MLP neurons of a small language model. Each row is named by its layer, matrix (up: input weights; down: output weights) and neuron, and shows model dimensions 256-319. Each number is 200 + 30 x the weight over its row's rms, rounded and kept within 0 to 999.
After each neuron's rows, "fires in" lists the words (lower case) most often at its 100 highest values on Wikipedia text that the model never trained on.

L7.up1496,220,198,208,188,167,216,260,211,122,178,199,246,213,215,185,223,164,256,212,241,198,179,230,168,234,205,184,231,216,189,206,213,194,160,231,190,180,207,276,244,237,222,184,217,230,243,223,176,183,176,230,224,202,213,167,186,167,218,182,196,243,178,207,227
L7.down1496,195,224,190,186,211,242,206,205,227,199,199,213,189,150,177,218,205,193,132,185,190,189,200,194,214,242,248,202,242,209,232,178,236,171,198,202,203,148,199,156,247,190,207,214,214,197,213,178,203,206,146,212,228,196,176,192,172,129,179,195,134,228,171,171
fires in: "the"

L4.up418,162,219,130,178,217,168,229,186,236,175,239,225,225,231,232,253,196,192,163,193,209,202,181,206,244,234,144,250,224,160,222,252,219,188,172,213,181,229,236,198,174,195,218,193,154,198,197,211,204,202,193,197,148,216,136,190,200,148,167,171,228,228,219,180
L4.down418,220,171,198,194,197,215,197,185,192,186,233,175,201,209,221,181,227,182,223,176,258,232,225,232,225,220,178,224,202,175,216,197,171,168,226,186,149,184,179,263,240,159,257,173,219,192,163,192,185,203,188,256,219,261,167,199,170,206,253,207,202,209,186,235
fires in: "it", "company", "is", "which", "organization"

L6.up251,155,131,146,155,240,193,213,181,197,184,169,229,217,216,257,208,198,216,195,262,185,176,157,209,182,218,216,233,224,184,202,149,196,192,287,218,240,244,207,187,216,182,179,196,201,158,192,221,180,212,226,208,224,150,183,165,137,164,215,171,221,167,265,215
L6.down251,224,239,198,173,181,213,206,195,172,215,193,137,149,199,216,226,201,194,179,193,183,206,183,211,251,153,186,236,190,190,234,182,221,216,247,266,178,156,267,144,233,207,221,210,158,257,211,202,249,192,224,244,226,206,210,227,258,167,225,203,183,244,187,191
fires in: "to", "after", "for", "in", "on", "following"

L4.up1206,185,228,199,175,158,230,237,250,143,147,168,185,247,210,211,179,228,207,226,217,187,200,188,193,214,208,194,228,210,211,167,200,240,211,166,208,197,180,196,199,208,208,205,170,225,257,211,163,191,265,223,209,135,176,200,171,190,187,223,202,195,198,298,228
L4.down1206,171,171,213,112,229,204,209,129,161,171,203,221,296,274,182,195,160,199,229,149,235,266,185,189,168,167,206,208,255,230,196,174,158,198,178,205,217,226,189,189,189,216,130,208,217,243,258,215,231,207,204,231,198,215,261,225,279,222,209,202,231,225,120,187
fires in: "would", "also", "not", "to", "t", "may"

L4.up1052,180,155,172,178,210,200,193,257,166,195,216,178,229,194,197,182,173,215,199,219,198,214,180,247,182,190,191,252,227,217,224,191,188,196,179,261,233,190,228,187,235,164,186,202,200,206,237,180,174,194,193,209,161,226,176,178,200,189,167,175,207,189,209,203
L4.down1052,264,204,214,158,182,187,143,209,193,216,172,218,181,168,200,244,201,193,221,218,166,176,219,218,164,249,231,161,205,175,188,196,205,192,215,206,218,251,232,197,204,172,168,181,218,204,179,222,184,211,201,223,205,132,197,220,202,158,201,217,166,219,289,193
fires in: "the"

L6.up1263,196,196,155,164,188,198,190,210,201,194,145,202,185,204,195,193,193,303,190,215,197,209,204,199,221,168,183,214,203,233,184,292,240,185,189,180,184,194,272,211,232,204,174,236,222,231,210,230,147,176,191,263,210,175,268,179,220,251,216,232,151,215,247,190
L6.down1263,289,164,187,143,190,233,225,205,216,149,258,171,205,192,140,241,240,250,234,187,237,150,173,157,214,186,257,179,243,236,134,157,204,212,212,229,202,219,191,195,199,205,186,151,194,193,290,271,182,252,246,214,233,170,172,218,159,205,184,193,126,204,119,155
fires in: "the"

L6.up165,168,193,153,181,175,225,248,229,218,206,179,196,197,222,197,182,170,218,216,222,169,202,181,181,193,205,189,199,247,226,189,220,193,237,223,205,193,214,235,173,169,196,199,219,151,236,173,175,194,227,273,240,157,165,192,198,166,149,181,176,189,284,225,223
L6.down165,199,221,219,159,192,190,220,211,178,190,243,216,188,167,218,153,182,239,165,186,255,246,186,203,198,199,212,205,179,175,198,187,207,237,185,213,183,158,258,239,233,227,183,208,209,196,219,180,197,195,246,179,262,202,217,191,182,179,212,240,237,213,218,262
fires in: "the", "in", "its", "cm", "mi"

L7.up569,173,141,190,126,224,234,201,222,192,183,205,204,215,203,208,224,193,199,217,191,256,175,197,215,224,185,212,241,189,215,145,211,197,210,213,213,242,194,200,199,149,221,248,246,181,194,193,219,198,160,228,200,218,237,223,162,168,165,188,178,213,251,181,156
L7.down569,143,211,141,189,211,203,251,227,198,197,210,183,181,161,202,208,162,229,187,175,213,242,157,197,223,150,199,237,201,201,182,201,208,178,178,161,209,194,200,143,165,232,149,238,209,181,197,180,209,192,185,178,173,216,191,180,184,183,219,185,215,257,251,134
fires in: "in", "during", "of", "after", "at"

L7.up1261,169,184,222,211,180,194,255,168,142,171,217,200,196,179,204,184,225,200,211,223,175,228,177,222,181,209,218,224,227,209,200,190,197,170,238,219,217,190,185,184,207,198,170,178,149,192,236,216,241,216,244,227,200,222,214,205,184,199,196,147,290,239,227,192
L7.down1261,234,250,156,242,231,180,185,248,211,228,202,300,194,213,265,177,226,218,156,174,214,195,197,195,182,116,172,186,203,160,233,184,247,175,200,193,215,182,157,180,171,201,186,199,149,221,211,215,237,178,196,242,193,222,211,206,230,204,219,208,214,203,157,235
fires in: "which", "he", "it", "also", "that"

L4.up673,164,180,166,189,142,139,249,260,177,232,229,243,214,181,174,256,163,263,224,193,235,197,185,199,205,181,181,202,210,163,191,235,253,167,204,232,198,180,275,226,212,225,200,294,245,187,210,253,234,229,203,220,192,173,241,219,188,165,183,187,181,173,208,235
L4.down673,253,199,224,188,247,174,171,194,207,213,229,229,151,196,191,226,203,205,205,174,187,250,192,180,202,182,253,162,242,175,140,189,184,170,177,235,157,200,229,191,204,162,228,223,205,240,177,225,207,187,152,213,241,228,163,209,181,221,240,196,182,212,186,194
fires in: "the", "a", "spent", "finished"

L7.up205,198,153,217,117,166,203,182,183,156,229,196,164,219,204,209,216,192,182,212,239,182,208,143,159,210,220,209,204,215,140,234,219,255,225,239,234,229,278,221,207,228,185,217,205,194,193,190,199,198,194,252,144,167,109,221,202,201,140,169,222,155,198,209,200
L7.down205,228,157,255,187,189,157,177,206,173,190,188,214,202,177,215,229,201,193,207,194,173,238,225,205,194,170,173,196,152,162,184,196,169,180,192,197,182,162,181,208,247,244,195,209,162,139,188,169,230,201,176,208,237,236,220,302,233,121,257,187,181,206,190,197
fires in: "in"

L6.up904,242,225,174,195,226,167,154,234,209,147,172,180,225,197,179,192,219,214,189,250,211,199,243,193,219,200,181,158,252,178,231,232,240,199,176,266,250,217,231,209,220,218,199,175,207,188,210,168,163,244,206,217,234,236,208,218,188,198,162,194,210,176,230,238
L6.down904,189,211,231,213,168,218,226,223,299,187,203,170,176,191,216,185,135,296,224,218,245,169,178,225,232,125,194,241,172,221,184,175,207,181,185,138,221,165,217,183,177,229,211,236,257,183,184,231,159,151,240,207,206,172,184,186,219,236,193,231,147,231,182,217
fires in: "the", "of"

L6.up1214,151,160,222,175,217,206,194,170,221,172,180,184,222,205,208,199,233,211,254,237,189,193,184,216,231,201,213,204,189,180,187,194,247,207,197,187,214,168,223,170,192,173,209,165,203,198,136,182,222,243,247,212,236,191,241,177,191,128,222,189,168,234,277,191
L6.down1214,175,185,201,195,250,183,175,186,189,152,201,202,190,171,199,214,242,153,128,180,206,219,224,197,175,242,165,206,184,141,184,237,184,228,250,208,218,153,185,171,164,212,190,211,212,174,185,186,238,187,215,214,227,210,185,175,177,153,227,160,205,191,200,204
fires in: "of", "in", "men", "rock", "w", "as"

L6.up1393,207,177,223,202,217,159,212,238,177,204,231,216,234,193,194,281,191,236,177,191,181,165,190,159,202,192,164,213,188,174,154,186,249,155,186,172,161,148,215,287,203,210,220,228,226,229,229,182,178,149,194,270,160,193,228,149,216,137,144,217,224,234,230,235
L6.down1393,196,250,163,167,167,158,136,158,211,196,186,177,201,222,190,204,178,214,227,220,255,169,221,194,191,169,219,186,235,233,152,203,208,217,216,230,237,173,178,185,228,168,156,192,194,203,182,144,257,206,176,211,183,237,129,177,172,174,212,235,190,203,197,151
fires in: "the", "her", "their"

L4.up756,210,191,202,162,193,186,156,226,153,148,240,194,232,222,208,219,238,252,193,285,269,177,157,185,232,204,185,238,193,202,195,155,223,207,161,213,179,248,218,175,180,224,228,212,188,191,232,246,205,201,260,244,101,231,221,188,142,191,244,163,212,196,250,229
L4.down756,217,211,179,220,170,159,232,181,172,251,244,248,261,215,243,157,251,175,189,124,181,230,179,177,178,200,179,234,168,252,232,211,222,226,256,233,260,192,192,133,225,210,201,227,179,241,160,166,205,213,253,230,197,219,228,174,231,188,203,211,207,225,156,248
fires in: "also", "previously"

L6.up324,182,151,173,122,198,224,182,212,188,198,264,171,224,249,204,219,201,259,224,206,156,193,186,200,241,199,236,241,230,228,227,165,193,208,185,214,277,200,213,163,189,152,180,183,230,158,233,204,204,207,241,213,215,191,218,205,173,185,175,222,257,233,224,206
L6.down324,189,177,218,147,224,214,165,187,155,220,144,190,104,213,177,243,217,187,213,189,196,168,222,196,208,187,235,232,200,192,256,148,174,176,211,183,218,198,188,195,212,196,180,201,253,239,220,194,200,207,198,243,208,203,168,231,201,259,225,248,218,223,183,199
fires in: "first", "the", "built"

L6.up663,191,154,196,174,153,194,186,213,231,198,166,187,255,190,191,215,173,200,207,226,242,165,186,190,193,216,211,260,205,208,178,221,215,207,222,201,226,212,193,261,191,227,123,223,266,165,221,164,237,169,214,205,219,188,234,153,172,222,149,241,196,188,195,194
L6.down663,188,256,224,175,194,220,243,205,133,221,237,173,226,200,173,230,201,123,178,186,180,207,247,148,225,193,227,190,196,222,218,199,205,207,138,151,217,212,217,247,252,201,218,153,170,214,189,224,209,176,209,211,253,199,206,181,183,182,227,184,132,180,230,150
fires in: "a", "an"

L4.up179,165,212,209,144,187,206,209,207,204,197,163,175,204,217,209,232,233,192,206,198,236,181,204,247,211,182,219,227,177,223,147,181,191,137,168,291,199,227,191,205,216,198,210,175,215,211,193,197,258,176,225,237,182,172,270,197,192,193,213,243,198,232,187,257
L4.down179,169,236,202,179,165,246,186,207,192,208,239,176,229,220,199,208,152,211,195,166,184,214,247,243,196,207,246,142,217,232,199,235,232,184,195,143,215,208,246,199,240,231,223,247,200,221,249,186,151,229,207,227,234,215,160,216,192,189,184,179,175,162,177,206
fires in: "the", "a"

L6.up273,203,139,213,180,219,251,204,192,175,169,231,199,237,202,199,216,195,171,212,256,205,189,133,207,237,179,237,216,172,238,194,208,169,180,225,195,202,185,227,177,214,206,180,220,193,182,186,196,153,201,178,222,211,188,199,205,195,148,201,171,175,221,244,194
L6.down273,229,205,208,188,137,160,240,211,200,155,195,189,196,209,201,223,191,208,224,193,297,235,178,142,194,190,216,216,202,246,223,214,203,140,194,166,164,190,189,196,198,196,181,180,196,214,186,206,221,224,183,154,195,241,188,189,222,205,191,200,197,204,258,184
fires in: "in", "of", "war"

L6.up360,220,204,241,195,174,197,249,215,180,188,203,235,213,208,194,256,141,305,204,172,193,195,227,198,230,219,120,206,204,184,227,218,273,176,133,241,222,190,191,204,212,210,207,240,254,184,218,139,179,239,227,221,196,236,259,193,199,217,142,201,258,175,232,260
L6.down360,204,163,186,179,198,239,180,152,222,177,191,212,246,219,192,209,203,256,205,226,238,169,154,194,199,185,232,155,170,264,195,181,196,247,178,179,243,154,180,200,206,214,171,156,175,223,170,235,221,222,216,227,235,197,223,201,225,246,129,243,151,214,170,127
fires in: "the", "each"

L6.up618,187,179,209,245,209,173,147,215,215,149,198,223,189,228,156,265,177,179,221,171,160,180,246,245,163,193,205,193,257,182,240,216,197,219,186,220,207,143,198,252,186,212,187,257,221,255,213,157,225,220,201,182,184,179,199,201,172,239,200,191,258,164,218,178
L6.down618,237,211,171,220,210,225,180,199,211,234,255,185,208,208,231,176,103,208,222,222,208,181,236,237,204,155,231,197,175,173,179,187,189,179,173,247,246,168,220,203,181,270,177,254,274,222,252,157,228,147,215,205,220,141,228,212,183,221,230,198,180,244,176,211
fires in: "of", "on", "in", "along", "crossed"